Weights of a small GPT-style language model, trained from scratch on English Wikipedia: 16.1M parameters, no biases in attention or MLP.
MLP neurons of a small language model. Each row is named by its layer, matrix (gate and up: input weights; down: output weights) and neuron, and shows model dimensions 80-175. Each number is 128 + 32 x the weight over its row's rms, rounded and kept within 0 to 255. Numbers have three digits each. A neuron's up and down rows have the sign that makes its largest values positive.
Before each neuron's rows, "fires on" lists the tokens most often at its 100 highest values on Wikipedia text that the model never trained on. A number after a token or word is its count.

fires on: "h" 48, " (" 7, "ah" 4
L8.gate299:220086111110161098148104132128154114141129131088168114135174199135091111163171138137120136134112101079107168033175130122156146166198170213142148134158155127125108072128120182116139157153140140079119129140085140060138144130136122101187138032144183105137126140097151138127137070115081127114
L8.up299:190114120123147173080035131097128136089157136120149126085142121092147107153116095133110132165106128107105167118091109153161144108102158090155126135154059102116140123112151078148043124137121134149131114146118209151161143130117145192134133146105097166129112103172107136146168164127177146085
L8.down299:142099137195117111146122128144135067156187185116125115109067114147093109098165137144109089135159103140119098142170165140107139159141140075140160135186107073196160115144123145140118121152133110166138134100090089174135095082176130137147132214143115145094133164078141080059117080152121138140

fires on: " (" 58, "\n" 18, ") | " 10, "-" 5
L6.gate479:195107171128139118122155180118124101119166094143181084085148130169117093118145091133150145127128095113079091192147128173078130107133122099055147169151115112119163093121079150144100133184134095099093115112099065126121128132106148097121077158101170164120136148088154145187113125151104193111
L6.up479:171126117166127105142108144194164095159160111157111091082182139174066091123115082171180154119138177114136097145127125127119111106141098141067125088104148069142177147073073138151130118097169109104102132140124105092084096146147135147118093135091130089150176102174094118154135091154024154113
L6.down479:114094147126155098102103118115146164139167095156142169172148146093142100084131122170091143123099118188148127114113195120166119147093144158132170161109110063154132142095093133163124146091127174113130127088120185137132129162091116123132099119134133143138073174105198161110193111184143137159

fires on: "==" 40, "\n" 32, "–" 8
L6.gate208:079128122119154172098230104124162158126159138114132132218117157146128129111104106051109106104214112127144122182114173101151112108172142110109118086142178130126098118119117071175162169155152148110115136137195143119154120161108108160109062158135082096193158115172136173183170123137140070053
L6.up208:142094127094078110153094104137147142076151093081134120118151159122152098118126177133113106138105102193166094116137104128188166163180138124114112073210143100130144127147110130156156122168156177146114117089117120040180080101166137084117081128140170103118197135090087099125126122110100173085
L6.down208:187149130077102102120057212135138111120161078093132125093082124089137136100103146120114115164147155145170177079134125100144155116046161133162142175099083200103108091085105144129097140109152114102142100077132135186086126129075160103103156157109118159049138118182149155134163141097126100206

fires on: "- " 28, "\n" 28, "- O" 4
L5.gate427:187155144154190119130139068170125083108111083162131196137168141204138088120053138121140080114102123188149118128121151132152144115105115159110124119126151054090119035097174175102168085153145144092108095131106119029113155115113170125085118127151130147068163091148139129105127160190167135110
L5.up427:125130125131210190085083102144095118143118110137148146142127097187114172133153145158143146075098154119155100138110143138169124115172201088074080078165152132106119083140136063155160111131147143136121096104125072139119189149119153152120101076119158108111138179150175126134079162121120122140
L5.down427:133114138106107099139172071065135091090128068157142106127110083087079115118165158111121158102181162104134159140152164145065082139158140152083087128167060105104106104176144150081106187188153180139124141146151054138133148137170128107182130136125005133109150125102096159100088118042123156102

fires on: " English" 14, " British" 11, " German" 10, " gr" 8, " Chinese" 7
L6.gate267:119166140097156118154143171141165047191139100159110127145159117115119113105100167118108099123145144140123163164138140098116099112119145136199138116163074124173070167144129106126086116154140111104173080158154119119105127189120067112078196139140039171187133133181102222060168143129134090068
L6.up267:131152127138111179137127181151145135121124139151125166088097159149136089162146157180108168124114161123105047124138109097114147099119128127124096195120178147176102190182118170100171176121101146136172146129129140131162160128076139094098162127135135114048115207117142079162127097141145115086
L6.down267:133060152161098184079165102093169103075107106112148148168117065108119232137073133163124109145117095167085167174146149134120089137123083158189159099131099196125166128148150103144104149179151130153103139127098133147148113054216078105094152098137077143135135110116126070160147102110093117207

fires on: "\n" 99
L6.gate574:154124170187148107109161153113091144098144115108136130086151075140134152119116136094089145107118134212083107163180153147148183152099119123054140145097143167177172138136172166105104141131117125094085164172098156121126141148145135049111080187068159116033122104116113116126079167155087169093
L6.up574:129121098108118132119100183184122060137146104169111173096183095050108122121100091106164163082101027113170135145169176070151106142064110137065150112137128145101179063166148111199090082157119099115093179104150124090086095177150095147128113202112088122157159143163144095148122122171079144123
L6.down574:155162124179129121119105142090031146059147147124167108084086102042122145110112111134135183106110156175140137155156152111099110129121136116152115216095076114173125114120191170138097163093112124135119162087173149147121112104136078125135129193118094182095085144143127124115121128116073169104

fires on: " in " 17, " (" 14, " for the" 6, " hold" 5, " by" 4, " to the" 4
L6.gate525:144125121129155176130158118080085152111137149130185108193174103110094125071159105118184099143147153171132111181123139090160123167186160083190135124138132134131133159148051185078130186125121109088128135057113118134108117161102128159099144079125132156077142096079107148181114087121119116105
L6.up525:108147136120070142115131173068112099138120179120092154122109112093122189152174076131137119138094164091108146146168119115186120156151131063150152099168101113107157158138172082111108137101104119167118164080119114107155165145088142130093129137082122126152153093147133142157059149151140108125
L6.down525:106132079110150101124157130118155131125140152123034089147097196136168101119107144185189108118105080176137142079121146143078164130141147146122157117134124202097127127096175136134116096120107121125112134156129163113164104092137136110106157114180128165155172252119146075134146133066115176125

fires on: " German" 19, " Russian" 12, " Chinese" 11, " Italian" 11, " Polish" 6
L2.gate430:129115123087171114107173138102222130215138079115142159149121105122135121126196095136152127131056141174132161112093120142140131111098096127135092115165130097158140125119136098145059129101091086143160148188111105182134107111189123113105123122131109160119095121127143145101185075155107098131
L2.up430:124136130143173046144174170087168163216179124120144144116116143081120111148170116166141160162050142192169197097073131183130111121120123094163101145132132132164129167131148112158102135110073093136161128176131135161096121097178109170134156162179081195131137151128136134084120091140119105109
L2.down430:125158134128164159083243157113175140135107101100142113146132096061102126154152138125169143146144145160133138138145183182189108124091108151123067130144140123155113127128152063112145161102120119121139124116056110152159112125163109139101148138181125164109132178161141107083144107159131083150

fires on: " (" 34, " met" 10, "\n\n" 5, " at" 4, " col" 4
L5.gate506:135126170094128138167108082127188072142121103113114129137180126092127116170108179142108148110110207117093057173163101165161200187124109208133174071085131185140172117094168140139092133118127103080069130117187149116171108152155083155097126125169130141162151117125196128095192120168142099131
L5.up506:142131145130135175106146128093110050148071121120116115128155144092135148146124111069091141127113149092146132109092088156125095059065108177122087105162146130140083167102109140139028146153105099129149132151152167099137109209123136129100106091105115161119115143133163255126140142155154117063
L5.down506:128160124088153111116151096110130156115151145135106138092090121092175117134147143117128114156154064130117178137198166101159116114124149144110167150184090096086142112138108153142160115187193161181116113106119151140155137163107178118127100093138100108134143154120067100147099167089121171135

fires on: "\n" 39, "\n\n" 30, "==" 29
L2.gate57:110165139117111145167107054127128161168098092131096178085142101133150150119124087110139103170070155157061080201110082144171159101080141175084143093153089193142132125016189140141174116142084124109136093176138151114192169158201150118072122132124131143119067123122127072102135099101038159146
L2.up57:126107150073119126127100116194094134117094178137105148082099170102097090065150151113142130115154113088156186170053183105114167101094119096112087141139129169180125106087119152179116070143103115076107146150115175194097152164172165079205112145167137076100135099115176137096127098139092072166
L2.down57:126132135080100107118117144177114117075127158163132136077097156114089091108174142109109146101172110100166154137093168087145102138092102094131096119104159144180107124103122142201130097123105091077109157135125156237103133171151188108191092140170110071122128093119171152127132120145110072147

fires on: " f" 27, " is" 22, "." 11, " g" 7, " group" 4, " are" 4
L5.gate175:130126156105103154160136144145138105145158124148134124069122156101179143140096067135158150172120094137093107142078114114104122108111158166158127142070139140170125156125160112109112163148076089178103147158156125118130149134141118164166101105141124128130108166143097159142136086192160155103
L5.up175:177157158195119114108164127118115140141098090072138110143157102109137118155146156110164152125073231147168124114174141147170068152106106124116185029152163192134090139080156126111051167126147118140137171086151087126110083128117145089077112099104152189156146132159127158107165169117153087167
L5.down175:173182160092150145166092055135144133103153137125147149095098167105141110141126102123137109124140098172092143125103132125178166147160113089148143163111083082130112116082078132134139137083082112100142085063144166198168102064107102134079194087102182082091201140076115187142126124164124088113

fires on: " (" 46, "\n" 20
L7.gate56:068099091139153195117157107097081123143115128177138131141157145170177118123170125068166100138163075136101117109123177117097102138124151118078128155108153113164133170178139152181080088113086117173142124145075069067186124067081102130139065104134154087090155110162126094116196067134158181106
L7.up56:100136121119140146161134187149076103141109162122097086130145123172083147109115123108118178120103094140113066152140102077126110180086145130157115119119088154173087115115180109157057188114165132157154075131125105105159138092120103100072150144061128111135161088148116121117132143040080137100
L7.down56:125164067184139141156111154108099118190108096123082111181104168115130123180102100091142090073200152132119113126072111116116107120137149133146164164100129107137145108091139057084160154159162094120180150110118103159095131111071173108071136134124094098085143112165149169174145128115096105156

fires on: " (born " 28, "\n" 17, " (" 10, " No." 5, "i (" 4
L5.gate424:127153152178099146180123167120169139138189145162140070136099089096102149127121127183076164163156077100164137123104158114047125091119102088140153180122061155137126128085177100152119138122113098165158122111147126158154119138091104124132108191115173050167162117096139135173137147102189133149
L5.up424:128134112158058115171094119130167155115116091098060114167070075085160112107170174196082104134096110165115135107125154106097079145163155168096144091126139126098118119114215152145170150085099150149153102159125157099164149074141117137111127086171122115093078137099102145119127142095115127094
L5.down424:147111146121130152121137182149133129145149057139150098077109143127085122116138100101134139094156132132204157095124109117081110094144121080159147105105153161199152146112039078111091095181140126130148198135129067151136085169107081126107138210064171113127154134135099064109150113152165115140

fires on: " is" 18, " are" 15, " single" 9, "ings" 8, " There" 7, " It is" 4
L2.gate190:106163185184157142174099175178107141189107123117134091098158192106156141157146143173125154151071124107107128089127152154143117099107125157153120106085087180144097116149161113082122176109084108142156120106186109151052141050082095136169113116093139120089136104153096158121115078158130098121
L2.up190:113139108120186125171111152152102101206144126161130150091178166130154156146142157131082173160134130103137128131142172145181066073099117154141134088096088150133115141154149134123066211120117100193127117149166115158092116056078154113096134079076098133153088123105088105141113146136150125112
L2.down190:180094145120117111129139094137135122125088158130120138123093086121152132091090102122136187104179124089125101118178082122128102193146156146074064162148183089126116165137104118151152074125083226099140115111093131137178135170187152112110112140130119132137180171088191172121060144160104082182

fires on: " (" 51, "==Reception==" 7
L6.gate424:165150129240109147104152155158123097110163112234127121129191148091146144161147119099125121183106197137194159139105098135146105128208098078209104070164123180113128142111137117087087157116132112148142132127110119129170101146137107155077104107125146136085157110166168135175154104142165093123
L6.up424:139108170215128103133125188078100094132123135184108089142128188135098108155134088158104146201120118146140112126150143133126110091081171102125104086202088088117156077124099150142129161096170074151107099119064084135104109137165139129160072108116076175101188093116099133134097103119122153116
L6.down424:111161136076146137112085072103113117168076123051095134114155111192153134119114168119154190100113139097116166121123174095100125150128150147146073164117121060139182165230123125132158078128068181134126101103143173101148114122088152112126163163053128132162106180148092131161098190160124133112

fires on: "e" 21, "i" 16, "h" 11, "ung" 8, "u" 7, "w" 4
L8.gate513:074122169133123112131128129131182078143128107203144145130102135154084074124130173102146142071093080151094097071131146143192121108120132148136107160110119134087115076171112164100154152119167122124152143143126161112093076162075118126178147129096186106123161114129114080136101172090150105061
L8.up513:162094137105188118128134174152108146095158139127149124127141148168154135090122159089126147136154079120132170130134124142102149141137115127112138060112167124157182094094177103170146116141126147086111126096106159117119165084150171134112147101108114110186161140141147171054172175124185160087
L8.down513:164156159152108138189153149080137131106176138144107158181127116129105163134159141138118134078122068102081107090165119171114062140112072204096160139180088060089170169115143085088139161111135151126086126097118114155148192133088142181155101121147093116088083135131163139136059078152149136155

fires on: "2" 58, " " 9, "1" 6, "L" 5, "olog" 4, "id" 4
L6.gate342:139075061103139137120100114150151135146173129142125154137171104187090149101074087155091093166097146081141165127128161157124187122131151100107118128109139120129082094177132120127147152220128116143132141078101090085155148185146114168062101116095103171123162086146125136166078097154139098142
L6.up342:128104137120095125134134164124122099168189125152089170138186093185151149087140031110101081079121135071162131087149153153136125170093159089116119141111197114077057115159139095104119187135135131190145123119134069157117108156129173151072134117135102184144160129109056091165108083143188078120
L6.down342:092160087138163080152173127089134084106108089152108106093111129211172121166174093097150108164094108178130045102160148144095124102172101118133126153145091104152168150145171119132096092119110127157116143160208155102121101147167084104162149165132123113120082132071117118080143166070141088102

fires on: "\n" 43, "\n\n" 27, "=" 6, ";" 4, " exhib" 4, " before" 4
L2.gate150:190146080111157144125191088191123183136128100154144180133108175133207133059149098093085120122128147161086100175078126142143121132083155144069180149148112133136112175078086152151152138167083096164073168126146157131133166078110079183084089143105123105091130132144087091190160104120152179106
L2.up150:149139132041108179108128147196163094111135129119106139108162121131155061105054194142117151154123115121096089147107121153110085113066166127060143151109133100084185154091112151178071060093093145143096104097145126143075127090137138163155129203102069073112148089176151131064130102174150102180
L2.down150:134124141018110172083148126205130099117132137118093145115172144134156073115054175111110162165140132094119094104116119160108109142077178142089165144114137101089183140087112136181095086098107142127069068085165117141081131124147147142155143217111087072127153061143142120081100109170134106170

fires on: "h" 25, "\n\n" 13, "asc" 8, " sc" 7, "sh" 6, " Sh" 4
L7.gate434:176086134108130102172103111138155140119107107112121143142133112105115146118149126094167151130081090070103143119135221125129162143146148141186157181176098044163170123115132085119091108120074093090123120190169105148155126104093196171131132173170126115162095086143108056062168134080129145135
L7.up434:103133141111092106076129098096124156109160102146113079120120134059146151098210123142116158132143142165125182123144184190132116145101085162153151139102124187127101122149129092139085110087154171121125189142100082123180124158134183116125158132171132119060098180147111128144141218185128128151
L7.down434:168107141095074153113162175096067108197135088115136176075128132105127120062171093123087144148125112142064124141208134145105154102110167129144145152104070130094085096115101088105149155150143102136138081104174109180084109166157169071117087214159144111176149144102206113064122148160151114175